{"norm_place": "pre", "tie_word_embeddings": true, "init_std_o": 0.00375, "warmup_steps": 293, "schedule": "wsd", "decay_fraction": 0.886}
MLP neurons of a small language model. Each row is named by its layer, matrix (up: input weights) and neuron, and shows model dimensions 0-95. Each number is 128 + 24 x the weight over its row's rms, rounded and kept within 0 to 255.
A block is one neuron, or neurons of one layer that tend to fire together. After each block is what it responds to, as a language model described it from the Wikipedia text at the highest values.

L5.up42 [146 151 135 126 115 121  83 101 129 130 101 108 132 166 120 157 120 153 149 156 143 135 126 136 137 145 205 110  72 105 142 148  77 148 144 142 148 152 117 141 150 145  85 119  95  60 157 137 131  83 161 170 115 129 127 119 113 105 148 154 126  84 108 170 170 120 134 100 130 173 126 154 109 139 141 108 155 108 161 114 104 115 140 148  99 142 134 161 132 159 134 143  95 150 168 105]
L5.up279 [144 126 120 139 187 126 169 139 110  80 120  95 151 131 133 107 114 134 155 152 125 116 133 103 135 109 152 168 110 129 100 169 121 156 122 127 114 131 150 163 162 127  93  92 101 124 107  89 118  63 136 139 182 100 105 119 130 128 132 127 160 121 104 130 130 139 126 133  75 149 145 140 147 133 131  85 145 126 137  98 121 163 110 116 122 144 184 141 100 131 103 102 145 160 165 175]
L5.up350 [113 105 146 121 104 121 152 140 177 140 130 123 118  84 119 130 117 118 132 107 100 135 136 134 164 166 145 191 117 115 133 134 152  98 134 162 145 119  87 167 154 129 138 135 194 107  95 113  57  89 110 172 123 135 180 117 144  84 152 141 175 138 134 121  96 132 121 162 155 130 143  84 142  70 106 159 113 158 169 121 126 153 103 136 104 146  97 115  99 158 156  94 158 167 195 126]
L5.up622 [111 114  83 116 126 128 151 102 135 115 108 112  88 166 130 144 159 130 146 103 149 173 128 130 131 120 118 145 136 130  85 178 107 119  64  96 147 147 149 152 161 158 122 107 122 104 129  98  93 128 173 145  76 129 103 132 120 117  71  93 147 138 175 104 159 151 112 184 168  97 125 116  80  98 142 143  61 114 123 127 117 137 159  96 127 109 123 153 127 113  86 119  71 160 131 103]
L5.up1000 [147 120 148  79 151 130 125 107 135  99 104 112  95 135 133 114 178 147 149 133 135 122 160 103 164 112 104 148 139 146 124 128 119 129 140 110 114 119 125 121 175 136  96 122 109  94 131 130 135 157 163 102 169 120 152 131 172 155 109  88 114 160  92 144 128  97 129 147  71 174 131 144 153 123 172 153  88 132 111 181 137 118  97 117 117 161 148  82  95 126 136 120 132 113 136 114]
L5.up1366 [100 125  92 101 129 125 121 113 132  67 132 126 116 146 152 129 148 102 157 117 150 118 146 101 119 119 146 176 178 169 107 136 141 114 152 127 137  87 158 156 124 159 111 119  99 135 108 117 130 158 152  66 139 109 131 131 146 149 145 113 141 135  92 162 124 141 117 143 133 166 115 113 106 126 151  97 138 140 141 121 122 158 133 146 144 140  91 149  81 146 149 115 162 166 131 105]
L5.up1393 [139 107 143  79 123 125  98 129 146 105 129  96 121 107 101 162 154 124 112 134 164 115 154 129 146 106 130 174  97 104  64 133 100 153 142 156 140 120 129 124 105 160 121 151 122 145 128 103  90  87 149 122 140 133  93 158 151 106 118 132 129 118  99 125  91 158 129 108 165 127 124 109 101 116 146 134 119 110 111 122  60 136 142 136 129 104 118 116 150 171 151 164 136 154 128 122]
L5.up1844 [142 125 121  96 130 152 133 106 129 124 112 105 140 107 146 115 141 116 146 144 108 119 117 153 110 117 151 158 128 138 119 180 113 137 160 158  74 135 106 123 164 156 124 132 169 106 122  98 100 128 125 120 127 103 162 128 122 124 122 157 162 122 102 107  91 117 167 126 134 105 115  92  95 104 131 129 109  85 125 136 104 153 172 135 120 126  93 151 131 140 139 107 140 126 162 145]
L5.up2154 [175 114 115 142 143 130 137 115 165 161  99 123 127 144 114  99 132 159 169 117 144 114 134  97 117 137  73 139 168 157 134 154 145  95 114 145 119 123 127 148 145 104 128 144 179 105  68 137 126 120 110 115 121 121 114 145 151 128 132 110 118 133 105 142 135 196 143 176 122 123 174 153 137 108 171 165 108 130 118 138 124 127 124 127 111 137 136 181  88  98 117 167 180 148 166 161]
L5.up2273 [126 100  76 114 158 136 132 110 152 135 153 102 124 137 134 120 158 145 127  91 131 129 138  81 147 152 127 166  95 169 123 163 148 141 118 136 137 114 142 131 130 168 109 119  99 128 104 125 144 131 125 124 106 148 117 141  82 112  98 156 185  73 111 131 115 124 121 142 142 134 107  98 103 127 149 120 162 132 137 153 107 176 134 126 116 129 174 118 115 119  89 132 163 172 141 103]
L5.up2315 [106  72  92 100 177 144 113 111 179 102 130  85 110 112 125 110  96 123 122 108 126 147 139 155  99 186 141 160 149 128  53 134 126 102 161 138 140 162 107 109 141 102 143 133 153  78 134 119 155  96 104  96 120 106 121 113 134 109 113 133 174 166 101 152 127 136 115 124 159 100 151  86 113 168 124 117  73  98 181 118 126 117 132 149 145 134 138 149 113 170  51 129 162 118 127 146]
L5.up2414 [148 128 132 124 139 123 174 157 171 128 107  83 114 135  97 123 171 132 126 102  65  91 120  93 154 149 115 134 152 146 146 141 125 140  90 127 140 133 106 155  75 157 137 149 170  89 119 132 110  91 195 158 102 131 133 102 125 162 188 105 156 142 109 109 135 185 124 157 138 118 119 117 129 132 144 125  90 139 158 112 115 112 145 117 158 168 131 145 135 130  85 126 140 114 161  95]
L5.up2462 [112 128 141  74 129 128 110 101 122 123 161 148 146  78 126 118 124 129 147 132 102 126 115 110 149 154 120 111 142 144 115 128 133  85 107 122 133 121 144 159 212 148 113 135 157 138 110 115 106 144 153 132 131 124  97 122 141  97 103 138 153 136 117 175 129 120 118 147 159 169 107 164 114 123 166 121 121 117 106 138 142 125 121 120 110 184 162 128 150 119 110 150 108 163 153 118]
L5.up2600 [133 119 143 118 151 150 161 146 117 135 140 114  97 127 146 146 151 164 128 113 134 133 163 125 105 129 130 163 139 201  74 103 115 156 122 143 119 110 141 112 158 163 138  85 115 101 116 133  92 106 136 120 167 129 141 151 129 142 153 112 146 100  78 124 151 145  97 144 115 156 110 100 146 129 168  81 101 113 119 125 113  63 135  82 130 159 137 114 126 137 125 119 122 111 138 128]
L5.up2643 [164 168 129 153 143 103 113  62 132 128 118 129 127  80 120 131 164 121  85 105 106 114 151 116  98 102 117 171 130 101 138 154 143 152  97 102 135 179 159 150 110  94 118 151 134 110 115 114 196 100 106 134  94 157 109 105 154 112 130 146 109  96  91 137 151 115 131 144 159 141 142 191 110  91 119 105 127  95 102 104  74 104 119 141 124 157  89 105 141 159 104 128 118 115 131  91]
L5.up2895 [125 121 110 114 144 173 155 132 156 129 141 120 113 139 111 101 153 100 155 143 157 157 114 115 139 132 105 142 106 167 102 151 130 128 110 101 156  70 134 152 144 136  98 153 157 130 110  89  99 103 177 121 150 114 117 163 122 104  78  86 176 164  96 150 143 159 139 121 103 100 115 132 110 127 124 170 104 132 155 121 129 132 147 140 120 169 123 121  84 105 112 122 126 155 139  89]
The word and (sometimes or) joining two adjectives before a noun, as in large and powerful, short and medium term, planned and calculated.

L4.up431 [110 126 114  96 136 151 150 109 120 138 103 125 123 132  83 118 123 109 152 104 115 102 121  95 142 119 124 169 130 186 122 123 117 115 121 117  98 138 124 136 112 136 160 125 159 126 133 142  88 163 122 133  85 144 157 150  59 101 133 114 123 143 113 128 130 159  97 114 130 115 158  97 123 120 131 150  75  96 123 151 141 136 181 127 148 149 112 104 142  61 126 124 129  97 134 105]
L4.up668 [122  92 153 125 133 160 149  97 109 111 153 140 131  83  89 171 160 131 134 103 109 127 156 119 134 188 114 144 125 160 176 157  76 120 129 136  91 109 130 174 120 135 129 100 172 107 167 107 114 127 140 123  91 102 160 165 136 128 135 167 102 146 126 157 120 148 134 130 167  93 126 126 124 150 154 172 116 126 122 134  74 129 131  97 134 124 150 110 175 112 105 107 138 128 111 107]
L4.up1706 [142 108 142 139 139 142 122  89 103 140 120 147 143 130 137 119  99 142 168 146  98 122 152 134 121 122 108 143 156 151 138 152 103  90 129 127 145 129 108 136 119 147 119 142 107 145 142 123 107 112 104 147 143 116 155  97  88 124 158 178 133  95 146 148 135 147 129  74 104 167 152 106  95 137 122 160 149 133 150 176 112 133 110 116 102 129 126 111 136 111  74 152 139 165 166 114]
L4.up1796 [105 108 138 119 110 143 132 116 112  64 134 108 126 140  81 115 144 153 102 139  98 169 134 119 132 148 125 129 139 149 106 112  99 101 137 130 128 145 151 140 137 131 125 152 144 142 104 126 105 102 138 142 125 129 107 111 109 151 149  96 129 149 124 149  93 127 119 202 138 102 138  98 111 111 160 146 108 116 150 136  87 130 120 118 149 143 123 141 136  88 117 124 156 104 130 112]
Fires on possessive markers and determiners just before a noun, chiefly the 's after a name (Mars's, brand's), plus his, its, their, this.

L2.up2616 [115 158 106  89 134 110 145 123 141 112 127 128 145 108 150 100 207 106 117 134 139 133 125 129 137 126 125 150 150 168 137 130 128 109 166 138 146 130 153 147 175 125 127  69 144  85  86 119 147 102  77 110 108 154 139  57 168 101  86 107 128 102 116 138 133 105 145 121  93 131 153 135 119 124 144 126 137 107 134 105 103 171 127 120 179 157 147 181 145 149 123 164 137 145 153 123]
Connecting tokens inside set multiword expressions, such as than in more than, × in 4×400 relay, and of/or in Secretary of State or two or more; also mid-word pieces of names.

L4.up209 [105  75 104 151 131 143 172 112 148 119  92 104 162 106  58 101 117 137 137 102 175  98 128 127 149 140 121 131 148 133 139 122 170 123 127 118 163 162 180 146  99 170 124 175 153  93 140 118 118 132  71 157 106 127 148 142  99 151 149 114 141 126 123 163 101 131 134 129 166 138 112 135 107  95 155 143 125 131 133 155 168 121 142 174 132 131  58  94 126 105 152 117 129 120 135  62]
L4.up634 [115 120 154 113 137 135 128 130 191 101 140  97 134 120  62  94 120 112 148  82 126 124 172 134 166 147 123 135 135 142 151 101 133 127  89  98 123 145 122 119 162 151 108 136 187 124 131 122 100 122 119 109 123 136 147 129 104 123 130 175 180 134 130 118 134 143  88 183 139 150 112 144 114 102 147 117 111 116 105 156 180 136 116 139  65 116 124 187 125 120 118 152 152 112 122 128]
L4.up2228 [143  89 116 114 121 189 143 106 152 141 136  93 167 106 151 148 114 166 133 125 111 124 130 105 141 113  91 114 123 164 111 131 138 102  96 108 134 164  99  90 105 111 155 135 118 132 146 138  65 121  87 140  79 122 152 169 129 105 110 139 126 139 128 162 101 134 121 143 127 155 121 149 139 134 115 139 118 147 143 183  98 182 141 124 110 150 170  84 140 152 122 166 181 138 140 154]
L4.up2427 [ 82 133 142 133 139 140 123 109 153 120 128 107 129 105  81 125 127 119 122 116 136 117 170 122 153 127 144 128 111 115  91 115 129 129 106 105 156 143 132 149 102 175 131 172  89 107 131 128 142  87 108 146 142 137 187 123 149 131 103 166 155 121 141 143 156 138 149 175 129 141 148 145 123 111 152 158 147 154 129 128 128 125 120 147 108 114 105 164 153 131  97 133 106 101 128 131]
Commas, often fused to a word ending such as s, or es,, and verbs like proposed or began right after a noun phrase subject, e.g. "plan proposed", "instruments,".

L2.up887 [ 79 105 133 115 110 104 163 108  95 120 109 116 131  99 148 170 133 137 122  90 180 132 155 134 116 115 112 113 148 137 102 134 120 123  91 143 117 137 156 103 151 135 161 121 136 145  88 150  96 103 129 114 115 148 147 137 134 165 130  93 163 133 140 128 126 106 100 155 118 127 144 119 154 114 122 124 160  87 145 143 114 143 103 126 140 141 125 152 102 146 151 147 152 121 159 127]
Commas fused onto the last piece of a split word or plural noun mid-sentence, often in lists or before clauses, as in "puzz|les,", "wolver|ine,", "produc|er,".

L2.up1458 [135 139 108 115  98 176 113 112  77 112 149  81 122 183 117 123 155 153 121 119 120 104 131 122  97 142 112 104 166 167 140 135 155 132 101  96 137 131 142 141 164 109 146  88 126 113 130 169  41 174 128 158  77 132 128 140  73  98 116 124 177 146 136 124 102 137 133 129 144  87 134 125 122 106 108 141  61  80 137 156  84 134 164 115 142 123 102 159 161 140 122 106 102 157 114  91]
Word-final adjective suffixes completing a stem, as in tactical, volcanic, thematic, longitudinal, discriminatory; also whole adjectives like political, German, global.

L5.up149 [123 139 112 120 119  92 150 104 136 112 117  69 149 147 126 152 131 137  91 105 112 126 140  83 139 148  91 186 142 143 136 171 100 102 159 134 150 163  94 142 145 116 110 108  93 118 132 116 140 165 162 141 111 126 153 105 101 149 114 128 183 162 159 160 155 202 101 143 115 133 122 127 119 103 149 121  93 134 181 109 126 159 154 102 129 115 124 165 148 159 109 136 109 160 167 130]
L5.up223 [ 82 130 122 103  96 113 157  81 169 118 118 120 144 165 168 106  89 125 111 129 160  86 115 113  76 123 114 136 136 141 156 166 132 139  90  98  64 121 123 121 172 169 122 142 134 125 113 155 119 144 139 137 128 120 109 129 102 164 112 122 140 127 120 134 145 149 108 159 113 127 143 148 104  88 162 100 115 105 121 113 139 139 114 149  89 135 136 172 138 131 137 143 186 109 108  97]
L5.up238 [170  83 152  96 107 134 170 117 109 118 109 103 128  98  65 123 138 130 124 114 100 114 177  65 186 153 101 127 165 139 152 139 138 107 164 135 116 157 115 161 104 141 123 116 132 110 140 166 116 132 141 131  93 148 165 122 122 138 170 133 149 195 113 172 109 167  96 187 156  97 131 128 128 146 111 132  94 160 136 141 144 135 125 127  67 130 127 105 115 127 107 127 160  74 136 119]
L5.up257 [135  92 166 132 121 166 136 100 130 149 122 127 138  90  93 135 128 116 147 131 136  72 151 122 120 175 164 108 120 126 133 110 130 130 127 119 118 145 135 110 125 125  87 182 126 129  99 127 153 136 149 121 132  95 139 130 136 163 129 107 101 138 126 147 133 132 117 117  91 146 108 145  90  91 106 148 105 139 170 128 112 121 126  98  61 130  87 116 133 152 132  77 138 130 161 126]
L5.up437 [126  94 144 117 135 112 126 144 132 124 116 141 146  86 128 108 122 126 128 131 141 173 140 147 142 126 139 196 128 164 114 126 110 169 132 142 104 144 131 158 116  93 154  87 139 104 148 153 107  75  79 100 128 130 160 101 125 129 120 131 164 115  81 116 108 137  82 119 165 108 153 116 145 119 167 168 114 128 108 139 143 158 106 103 125 109 114 137 145 111 134 134 150 140 103 106]
L5.up558 [158  82 123 163 130 130 115  92 143  92 117  51 151 122  96 117 106 119 161 118 116  86 131 168 161 117  85 131 141 118 100 109 116  93 111 158 133 139 141 128 148 103 137 131 128 145 180 116 106 140 122  99 137 104 161 143  83 124  99 116 144 122 120 126 112 158 149 117 151  89 110 131 103 108  95 111 133 111 164 111 111 140 156 102  98 157 137 123 148  91  92 122 130 143 152 154]
L5.up782 [123 150 129 128 119 139 201 107 134 117  85 108 136 105 114 109 117 143 157  84 128  65 126 114 150 154 176 139 118  77 138 118 130 120 114 127  62 140  96 161  81  77 146 106 113 134 132 166 136 139 139 128 140 125 115 152  97 148 108 132 115 175 127 104 114 143 112 114 137 114 148 167  99 140 126 138 118 126 125 155 134 101 131 139  86 139 126 128 145  86 126 119 167  86 140 106]
L5.up870 [111 149 138  82 152 134 141 145 167 145 123 121 126 117 138 127  97 134 165 161 134 130 158 144 116 119 111 126  98  94 119 149  96 139  99 119 106 149 133  95 115 181 131 144 158 126 150 123 131 102 108 126 133 137 152 103 126 148 117  70 126 124 134 138 125 125 154 128 117 127 145 150 150 113 153 172 146  76 136 113 147 131  87 132 122 151 135 123 121 156 140  84 163 122 167 104]
L5.up1578 [126 149 150 148 138 119 131 117 135 170  96 109 140 107 165 123 123 115 108 148 106 142 115 127 136 110 101 144 190 121 113 171 115 119  97  85 103 147 145 151 127 111 164 137 116 103 151 128 142  73 135  97 104 154 154 111 134 174  80 153 139 149 114 149 169 139  38 135 125 162 108 161  89 132 140 148 126 114 131 150 124 149 100  80 172 115 111 119 150 159 115 137 152 171 160 115]
L5.up2361 [126  92 134 116 132 146 110 113 126  95  84  92 149  99 119 107  89 153 110 130 159 102 178 151 127 137 144 121 134 174  93 147  92 162 110 123 108 173 121 109 158 131 128 131 146 115 141 123 129 130 119 133 138 135 144  98  89 143 131 119 115 137  91 158 126 149 122 148 107 112  81 119  84 143 174 114 126 117 136 103  79 151 170 132 101 120 106 134 148 100 119 121 114 126  99 145]
L5.up2364 [107 122 139 146 118 125 142 108 124 111 153  99 129 112 133 104  91 139 129 113 114 125 131 104 112 133 110 140 134 165 143 141  84 144 111  87 142 162 113 141 155 116 140 138 148 117 118 120  99 171 145 116 112 125 179 129 153 137 137 106 123 141 130 127 139 169 132 132 127  95 130 136 191  94 168  92 110 123 116 146 148 107 122 124 147 133 131 167 105 104 133 158 160 101 130 145]
L5.up2405 [126  91  73 108 102  90 125 144 164 123  90 104 175 140 159 128 139 167 154 157 113 160 124 101 132 180 103 105 121 124 110 163 119 140 161 128 129 148 120 113 169 126 121 139 155  79 120 147 136 119 153 137 148 126 165 139 115 110 158 116 127  94 107 157 127 138 131 129 146 131 134 163 127 120 121 141 117 148  92 114 124 134 123  82 113 124 125 169 150 155 126 155 116 101 147  98]
L5.up2541 [114  93 133 102 128 143 163 112 115 103 124 139 134  72 133 129 102 143 158 128 140 135 138 161 110 140 151 146 114 162 126 127  95 117 143 136  88 168  78 145 124 131 147 131 199  95 158 128 104  94 131 134 116 141 134 144 125  91 116 157 139 122 121 141 120 137  79 156 130 128 121  92 136  99 169 188 120 115 105 131 106 152  60 115 127  86 137 152 156 121 127 104 152 108 153 140]
L5.up2554 [ 87 124 117 125 130 137 111 119 130 141  95 115 143 129  77 123 106  99 129 144 130  96 139 117 155 109  95 116 127 180 124 114  99 128 123 115 113 147 142 139 145 131 132 118 137 141 125 156 108 112 150 116 142 115 130 110 112 125 138 117 179 156 130 151 104 178 136 182 108 103  66 144  89 117  78  93  84 135 186 158 113 168 117 153 126 155 127 159 126 117 117 110 133 146 157 129]
L5.up2936 [157 156 163 132 166 153 185 100 121 125 144 125 149 150 133 124  77 154 131 135 112 134 193 117  93 125  94 138 169 117 120 131 116 142 139 133 104 144 134 135 149 109 112 151 105 135 131 111 146 151  92 115 138 107 113 107 134 146  99 115 100 124 103 141 123 134 169 141 142 134 126 157  64  71 117 170 107  88 141 129  92  77 188 112  71 133 110 122 113  92 104 110 135 154 139 149]
L5.up2950 [113 112  88  90 139 107 150 103 122 108 118 133 171 133 148 103  95 112 140 115  62 158 115 140 112 127 126 142 170 134 103 157 115 110 104 153 121 145 134 118 116 159 138 139 133 151 101 106  93  76  83 105 153 151 109  95  94 152 142 150 197 172 124 106 177 139 108 115 164 134  67 119 135 142 111 116 133 129 183 160 141 161 102 132 155  99 114 141 125 125 112  97 150 140 142 134]
Commas, semicolons or word-final pieces with a fused comma that close a long clause before another clause continues, e.g. "safety,", "record,", "atmosphere,".

L4.up1165 [129 128  79 125 139 125 147 131 112 101 127 126 142 168 111 146 115 127 125 138 137 174 111 155 135 139 137 128 179 184 138 129 139 111 118 141 129  92 117 143 128 148  99 134 152 107 106 102 112 111 140 117 126 120 173 132 145 143 177 121 123 133 132 145 148 146 145 143  87 101 132 135 149 161 147 130  97 107 130 126 114 129 146 126 133 168 163 137 117 141  96 106 147 127 203 105]
L4.up1605 [108 118 128 118 131 145 166  90 113 109  94 122  96 128 142  85 157 122 117 107 149 184 148 142 153 134 133 107 149 182 103 177 149  89 154 125  89 161 117 170 113 195 135 108 126 120  97 140  90 150 134 132 137 153 146 113 150 127 154 117 147 108 136 154 155 155 143 123 115 183 111 150 162 117 106 134 137 106 139 116 111 144 166 156 123 138 139 152  80 154 124 123 131 124 135  98]
L4.up2219 [ 94 116 109 122 169 148 101 106 114 150 156 131 114 149 128  92 157 108 165 117 121 156 145 104 135 150 103 188 134 175 164 102 121 115 191 138 104 137 149 132 142 106 124 138 171 151 118  69  96 122 141 115  86 121 122 148 132  66 127 113 156 128  83 141 140 129 128 172 161 146 131 150 139 120 128 108 121 101 129 131 121 112  90 158 172 123 145 147 103 123 109 156 130 144 201 166]
L4.up2447 [133 138  81 136 164 104 156 124 126 106 119 115 153 134 123 138 174 147 114 138 150 140 111 146 164 128 106 137 167 147 118 121 119 100 170 173 155 121 138 116 132  97 168  94 138 100 129  93 141 117 129 123  98 141 124 144 113 133  68 167 180 131 112 142  92 112  94 182 148 119 135  93 108 130 119 133 112  94 100 167 100 149 153 129 137 113 135 116 131  83  68 166 122 159 112  98]
Mostly "and"/"or" joining two adjectives or ordinals after an article, awaiting a noun, e.g. "first and second", "free and open-source", "short and medium term".

L5.up13 [152  88 114 146 108 164 144 124  90 138  87 154 159 100 141 149 118 126 120 114 100 129 158 110 155 116 104 118 151 132 147 141  91  92 109 140 116 152 157 113 168 127  84 115 119 136 129 156 142 128 146 138  77 130 166 181 104 129 129 118 127  96 142 152 105 161 150 136 108 121 173 128 128 100 139 107  82 108 129 124  69 170 112 148  79 155 146 159  92  88  87 130 127 145 138 127]
L5.up276 [155 105 121  93 121 111 106 101 145 117 126 134 113 159  95 137 168 146 147  81 159 135 108 120 171 129 106 140 166 136 162 129 161 123 149 143 120 137 130 135 142 114 107 118 118 127  80 118 127 137 151 147 133  87 142 136  94 146 104 152 178 136  78 126 140 157 133 138 145 117 142 146 106 102 141 126  92 160 166 160  97 148 179 111 107 188 122 127 149 147 138 141 116 147 166  94]
L5.up336 [116 122 101 127  93 150 181 142 140 112 140 123 149 137 113  89 123 126 117 140 116  92 109 106 140 134  96 108 111 174  96 161 134  93 115 176  95  96 127 110 129 155 137 141 140 149  86 121 101 173 125 101 120  93 123 155 119 114 162 119 132  91 131 121 158 146  97 162 117 108  92 132 108 118 157 166 110 117 140 113 148 123 143 158 151 192 139  84 128 135  87 121 163 147 179 143]
L5.up787 [132 153 166  89 115 162 187 124 123 100 129 153 127 132 165 136 115 192 146  93 107 114 161  94 147 122  99 143 139 146 157 131 105 162 107 110  73  75 114  89 135 166  86 114 111 103 102 142 165 136 132 156 154  91 108 145 110 151 121 171 183 116 111 123 139 141  95  89 147 123 139 132 122 118 136 117 128 127  95 129 148 128 118 114 146 148 150 125 106 155 183 146 119  98 143 156]
L5.up1170 [132 100 129 133 126 125 164 116 134  63 138  81 137 142 112 116 134 169 107  65 131 106 149  64 142 155 124 175 146 161 162 142 125 151 170 102  83 128 101 180 154 190 121 123 107 105 126 152 108 111  94 110 144 126 146 112 106 160 166 169 118 125 137 150 137 146 164 114 126 118 103 149 130 135 103 126 101 160 160 128 167 136 121 117 128 147 156 140 118 180 127 108 174 147 117 136]
L5.up1352 [ 76  89 129 125 122 119 148 129 174 103 194 118 128  77 119 128 117 140 136 149 156 129 128  60 129 131 128 144 117 152 141 138  98 153 139 102  90 171 154 142 177 120 125 162 112 158 152 179 103 126 186 142 100 138 112 149 136 122 110  87 136 165 124 147 103 108 134 120 148  93  88 147  98 113 170 101 125  93 118 139 114 125 118 127 159 177  92 161 129 110 107 118 105 140 153 119]
L5.up1354 [107 153 125 115 103 130 188 118 135  96 153 111 128 140  79 158 133 139  93 116 123 104 129 119 163 150 116 148 139 167 142 163 135  96 130 160 132 142  98 135 126 133 141 153 139 116 109 163 123 144 162 157 107 131 138 156  88 112  92 102 171 116 120 151 148 165 130 138 103  95 115 141 119 135 131 136  28 113 125 139  93 143 123 129 140 155 115 153 121 107 120 162 122 127 178 107]
L5.up1387 [130 162 125 149  83 155 138 113  90 102 135 149 119 177 108 149 149  79 133 135 145 132 166 137 164 143 129  97 143 148 131 135 141 160 152 161 118 155 111 144 136 174 138 122 111 123 111 187 117 109 124 165 161 162 111 117  73  89 167 109 119 131 148 113 124 149 137 137 146 104 109 128 130 106 115 151  98 151 141 119 140 129 122 122 126 150 130 152 133 120 155 116  90 129 123 153]
L5.up1396 [147 131 122 139 151 107 154 101 110 117 127  93 146 115 117  88 114 107 110 136 121 129 144 123 127 149 137 118 125 123 189 132 145 133 112  91 162 167 154 142 184 136 131 157 112 116 151 148  77 114 121 136 138 158 112  91  73 118 124 144 151 145 116 160 103 120 116 141 117 121  70 120  80 121 142 162 134  92 171 168 128 146  83 112 143 131 154 139 147 103 131 126 101 152 124 107]
L5.up1411 [163 109 146 125 112 115 124 121 136 103 164 127 174 113 100 133 109  88 113 151 121 139  79 116  95 172 113 177 137 161 141 129 119 138 135 101 134 127 149  85 123 134 110 130 159  96 169  81 138 144 115 157 152 139 113 150 141 141 147  95 111 103 133  96 134 134 109 121 112 123 115 143 135 118 125  88 128 112 156 109 135 110 150 112 162 170 134 122 150 113 126 135 112  99 140 107]
L5.up1511 [100 124 157 168  96 170 107 123 132  96 155 117 139 135 129 132 172 139  93 118 157 123 146  88 163 121 143 106 102 137 113 107 106 147  92 109 144 107 173 107 179 141 109 104  93 120 151 117 122 133 136 178 133 113 128 153 102 144  89 145 158 130 150 118 110 112 150 132 119 124 118 105  68 145 131 122 109  76 143 133  98 130 162 124 106 148  99 125  91 108 156 129 135 123 136 119]
L5.up1993 [142 134 151 141 138 138 143  71 141 167 131 129 148 133 104 118 109 113 152 162 106 113 141 116 170 132 111 113 125 135 123 149 111 142 142 131 112 166 178 113 133 130  81 185 146 124 101 152 123 113 139 150 138 152 103 140 150 101 123 111 212 122 142 163 137 128 154 177 115 143 128 135 133 115  98 163  83 119 143 117 155 139 143 146  75 161 120 112 117 110 114 133 140 136 131 148]
L5.up2428 [131 106  90  88  74 129 162 116 142  97 164 112  86 161 113 164 121 111 134  98 105 150 107 136 112 142 117 134 130 189 152 150 141 106 130 161 153 143 118 203 138 164 142 144 142 158 135 127 134 142 151 157 129 148 124 124  98 126 147  96 124 111 125 150 112 151 107 124 157  92 130 141 139 136 120 150  91 127 157 107  86 140 138 143 125 204 105 130 159 144 139 163 127 133 138  85]
L5.up2516 [116 120 142 137 164 161 169 111 156 125 128 142 111 164 157 153 102 157 144 136 154 117 147  99 152 137 143 114 151 186 127 143 124 177 132 137 125 128 115 147 153 166 114 101 120 128 130 167 112 129 129 168 168 156 121 132 145 104 135 115 162 140 112 144 176 110 162 115 112 141 121 123  89  98  95 129  94 119 165  70 122  87 137 148  81 160 169  96 110 133  89 160  97 112 121 116]
L5.up2769 [105  97 145 152 154 103 150  88 154 146 164 100 112 147 148 122 107  99 150  89 127 162 161 154  95 146 145 135 111 143 124 140 118 128 134 126 121 157 150 156 181 145  98 140 137 147 139 146 111 155 138 160 148 103 104 118 137 142 109 127 170 110 115  96 153 141 159 118 139 127 152 118 108 105 112 114 130 112 146  93 139 117 111 135 129 146 121  97 114 142 147 145 121 135 140 131]
L5.up2934 [147 139  94  92 142 163 139  97 105 113 150 146 124 138 134 147 151 142 108 114 156 112 134 143 146 108  91 172 148 182 121 106 137 122 104 126 133 134 121 159 151 138  91 124 139 131  91 118 102 136 197 143 141 121 143 176 123 142 110 121 101 131 144 127 132 149 126 128 124 122 111 122  83 108 129 169  82 102 150 137 115 149 170 116 124 186  96 148 155 147 107 149 134 146 151 119]
Possessive markers ('s, ') and possessive pronouns (his, their, its) that introduce a possessed noun, e.g. their second album, Hellion's self-titled, his own.